Weights of a small GPT-style language model, trained from scratch on English Wikipedia: learned positions, biases.
MLP neurons of a small language model. Each row is named by its layer, matrix (up: input weights) and neuron, and shows model dimensions 48-143. Each number is 50 + 15 x the weight over its row's rms, rounded and kept within 0 to 99.
After each neuron's rows, "fires in" lists the words (lower case) most often at its 100 highest values on Wikipedia text that the model never trained on; "fires after" lists the tokens most often just before its 100 highest values on Wikipedia text that the model never trained on.

L2.up664:55 75 63 22 58 48 58 77 78 44 59 69 48 52 50 63 52 69 62 48 35 21 49 45 42 43 54 34 46 45 41 48 44 59 48 59 53 59 41 50 44 57 68 60 48 56 83 49 35 59 61 73 44 28 42 45 47 25 21 61 48 51 44 52 51 49 32 57 53 42 82 33 33 71 51 67 55 01 68 49 40 85 49 63 61 80 31 44 29 44 56 82 56 56 43 47
fires in: "when", "this", "was", "that", "what", "be"
fires after: "wh", "h", "th", "to ", "H", "o "

L8.up69:53 66 72 41 50 40 37 63 50 31 58 49 52 53 55 47 67 49 39 56 80 48 43 52 71 70 61 64 35 68 51 38 58 40 51 51 48 77 34 90 58 37 32 70 64 46 87 56 45 67 63 50 43 43 60 40 28 32 57 35 41 56 86 61 59 65 55 30 41 46 36 53 52 84 57 63 32 72 44 32 43 58 24 46 00 43 61 60 46 17 33 63 62 48 57 63
fires in: "would", "general", "government", "neighborhood", "district"
fires after: "w", "c", "g", "G", "over", "b"

L6.up633:43 49 70 76 47 48 70 53 49 67 64 39 69 54 37 43 47 44 32 54 68 63 09 42 37 53 61 53 62 61 81 17 45 76 54 59 50 29 60 42 49 60 46 35 55 33 78 41 69 40 60 22 58 54 64 79 58 36 41 47 53 56 61 60 68 27 41 58 46 76 44 55 58 42 27 48 77 42 66 63 44 34 66 51 52 78 38 30 78 47 81 47 60 30 59 37
fires in: "him", "them", "animator", "only"
fires after: "h", "th", "an", "on"

L6.up760:53 68 53 45 32 44 29 45 54 10 54 49 53 57 69 50 43 80 46 59 62 62 51 48 77 64 45 78 67 27 72 35 18 41 42 44 38 26 40 50 52 58 15 64 47 57 72 35 40 51 72 10 67 40 59 41 42 39 57 34 53 55 47 63 58 58 36 61 56 43 77 30 74 55 38 54 22 58 30 40 75 29 49 41 51 31 48 33 31 38 55 46 56 45 52 49
fires in: "october", "prison", "professional", "order", "promotion", "professor"
fires after: "t", "pr", "c", "r", "of", "ep"

L3.up591:59 12 42 77 53 44 60 60 70 63 55 50 44 45 22 66 34 77 52 27 29 64 59 89 62 60 40 72 52 67 44 74 45 41 51 14 52 41 76 42 57 51 49 29 56 73 30 38 39 61 42 55 77 44 52 40 46 39 28 76 30 45 48 42 20 45 59 61 81 55 67 52 55 32 42 46 57 38 76 09 42 50 31 39 67 51 33 56 69 34 36 27 41 61 23 74
fires in: "most", "last", "lost", "same", "list", "almost"
fires after: "os", "as", "s", "is", "l", "m"

L3.up197:56 65 62 55 55 59 40 48 51 34 61 53 77 57 57 54 60 34 57 46 37 37 42 63 45 50 65 43 46 48 97 42 70 61 48 40 64 59 54 28 58 37 54 58 31 68 70 47 67 22 42 17 52 46 29 65 50 67 69 42 27 73 13 35 37 30 37 33 41 45 47 50 42 71 66 70 26 83 33 59 37 77 51 53 67 43 51 61 42 61 54 37 57 44 63 62
fires in: "university", "african", "california", "africa", "councillors"
fires after: "Un", "A", "for", "199", "ill", "u"

L6.up620:53 37 13 44 54 73 79 67 59 55 65 47 80 58 38 39 37 40 50 49 54 59 60 46 49 57 26 50 60 45 68 22 61 68 63 68 44 64 68 78 51 32 25 65 53 43 43 60 44 53 50 73 32 41 40 66 54 37 40 83 41 68 55 28 25 69 48 55 56 61 45 56 58 31 47 22 56 57 43 31 70 49 69 65 78 77 63 32 21 11 66 52 50 45 25 28
fires in: "known", "sold", "lived", "mosaic", "washington"
fires after: "k", "h", "n", "os", "s", "li"

L8.up605:52 54 30 77 60 32 35 57 42 29 56 69 59 21 50 57 33 59 56 48 45 45 65 41 38 49 50 54 50 66 50 50 29 51 30 66 28 29 55 31 30 65 51 36 54 14 50 36 62 55 51 28 38 76 51 52 46 44 48 68 34 35 67 53 47 55 55 31 55 49 31 46 63 31 23 00 59 54 47 50 37 38 56 54 31 37 47 64 39 32 65 42 39 37 38 45
fires in: "but", "you", "your", "early", "young", "approximately"
fires after: "y", ", ", "Y", "E", "ar", "ap"

L7.up4:60 54 58 34 72 80 41 80 65 29 20 59 35 21 73 65 65 66 43 62 55 82 33 33 23 73 67 56 67 42 29 66 66 34 57 27 21 40 68 27 70 43 50 59 28 26 37 24 50 39 39 61 55 48 38 36 14 75 52 54 26 60 43 45 16 45 49 54 51 46 55 52 46 55 63 78 40 39 56 69 27 52 21 60 50 61 44 54 54 60 48 46 58 49 39 25
fires in: "first", "second", "third", "film", "one", "most"
fires after: "on", "19", "the ", "ir", "f", "m"

L7.up164:14 38 30 33 38 39 45 63 49 71 51 54 65 40 40 70 47 54 60 31 62 40 34 53 15 56 48 47 61 25 56 45 35 30 41 36 31 33 46 39 83 43 54 62 58 62 29 42 63 59 46 32 58 38 49 41 75 25 21 45 53 60 74 52 48 67 24 62 64 60 52 57 67 44 59 33 41 54 55 76 50 78 77 49 27 53 49 38 65 59 68 69 49 62 44 38
fires in: "including", "film", "include", "included", "100"
fires after: "in", "f", "de", "F", "| "

L7.up386:56 59 40 54 67 37 43 50 41 46 62 44 10 29 52 55 56 55 64 56 65 52 61 60 36 40 27 44 70 44 65 22 49 36 48 48 44 31 50 54 44 53 55 33 73 59 68 38 65 55 47 41 46 63 55 62 40 60 42 59 59 33 72 71 53 31 39 69 27 81 62 70 30 40 67 68 62 52 59 63 74 32 50 25 75 48 70 54 61 37 50 53 46 47 31 75
fires in: "played", "player", "a", "playing", "portland"
fires after: "pl", "or", "l", "tr", "is ", "ay"

L2.up265:38 57 59 52 36 46 33 56 64 51 61 64 26 54 57 38 29 56 76 64 38 49 63 51 62 65 54 55 67 17 42 61 43 67 52 76 53 54 35 58 42 25 57 63 31 62 35 40 22 41 33 54 68 32 58 53 54 50 31 19 57 58 59 56 36 39 31 67 32 98 51 55 46 46 34 34 63 27 62 39 71 52 73 56 55 80 43 45 33 48 47 65 42 94 62 62
fires in: "no", "new", "neo", "many", "national"
fires after: "n", "N", "e", "man", "es"

L11.up621:48 66 34 58 34 57 84 32 46 67 85 31 28 52 30 34 38 43 46 32 61 82 56 48 38 71 47 22 50 70 60 47 67 46 43 80 35 63 70 52 15 61 38 43 66 41 52 68 44 49 64 54 28 62 36 67 34 44 71 59 77 36 37 27 56 60 53 34 56 54 64 39 26 52 48 27 62 42 55 48 47 71 35 47 65 45 44 73 34 44 67 44 60 63 46 49
fires in: "them", "him", "their", "through", "themselves", "your"
fires after: "th", "h", "y", "d"

L4.up500:63 59 49 34 33 14 59 46 67 52 52 64 47 24 53 45 39 40 26 70 65 53 37 65 34 58 44 69 65 47 56 40 71 48 33 30 42 46 87 30 52 46 32 58 58 49 58 44 58 68 59 76 33 44 37 21 59 56 67 75 65 83 44 59 72 48 61 39 54 67 69 60 67 19 59 27 42 67 46 52 36 35 65 66 50 65 24 55 37 35 42 21 53 33 56 50
fires in: "to", "last", "lost", "qualification", "into"
fires after: "ue ", "as", "c", "os", "in", "i"

L3.up209:55 63 70 60 91 44 36 37 56 20 49 57 51 63 69 44 20 51 33 78 53 75 42 53 55 41 56 29 52 63 69 38 48 47 57 58 57 55 27 35 79 52 38 53 72 50 69 86 56 67 74 45 59 31 42 76 48 77 36 38 32 57 55 47 14 63 33 65 71 61 51 33 45 33 50 50 18 63 70 53 61 50 48 61 44 56 36 38 53 53 40 26 59 60 56 45
fires in: "or", "president", "and", "upper", "free"
fires after: "sid", "p", "re", "ic ", "m", "tr"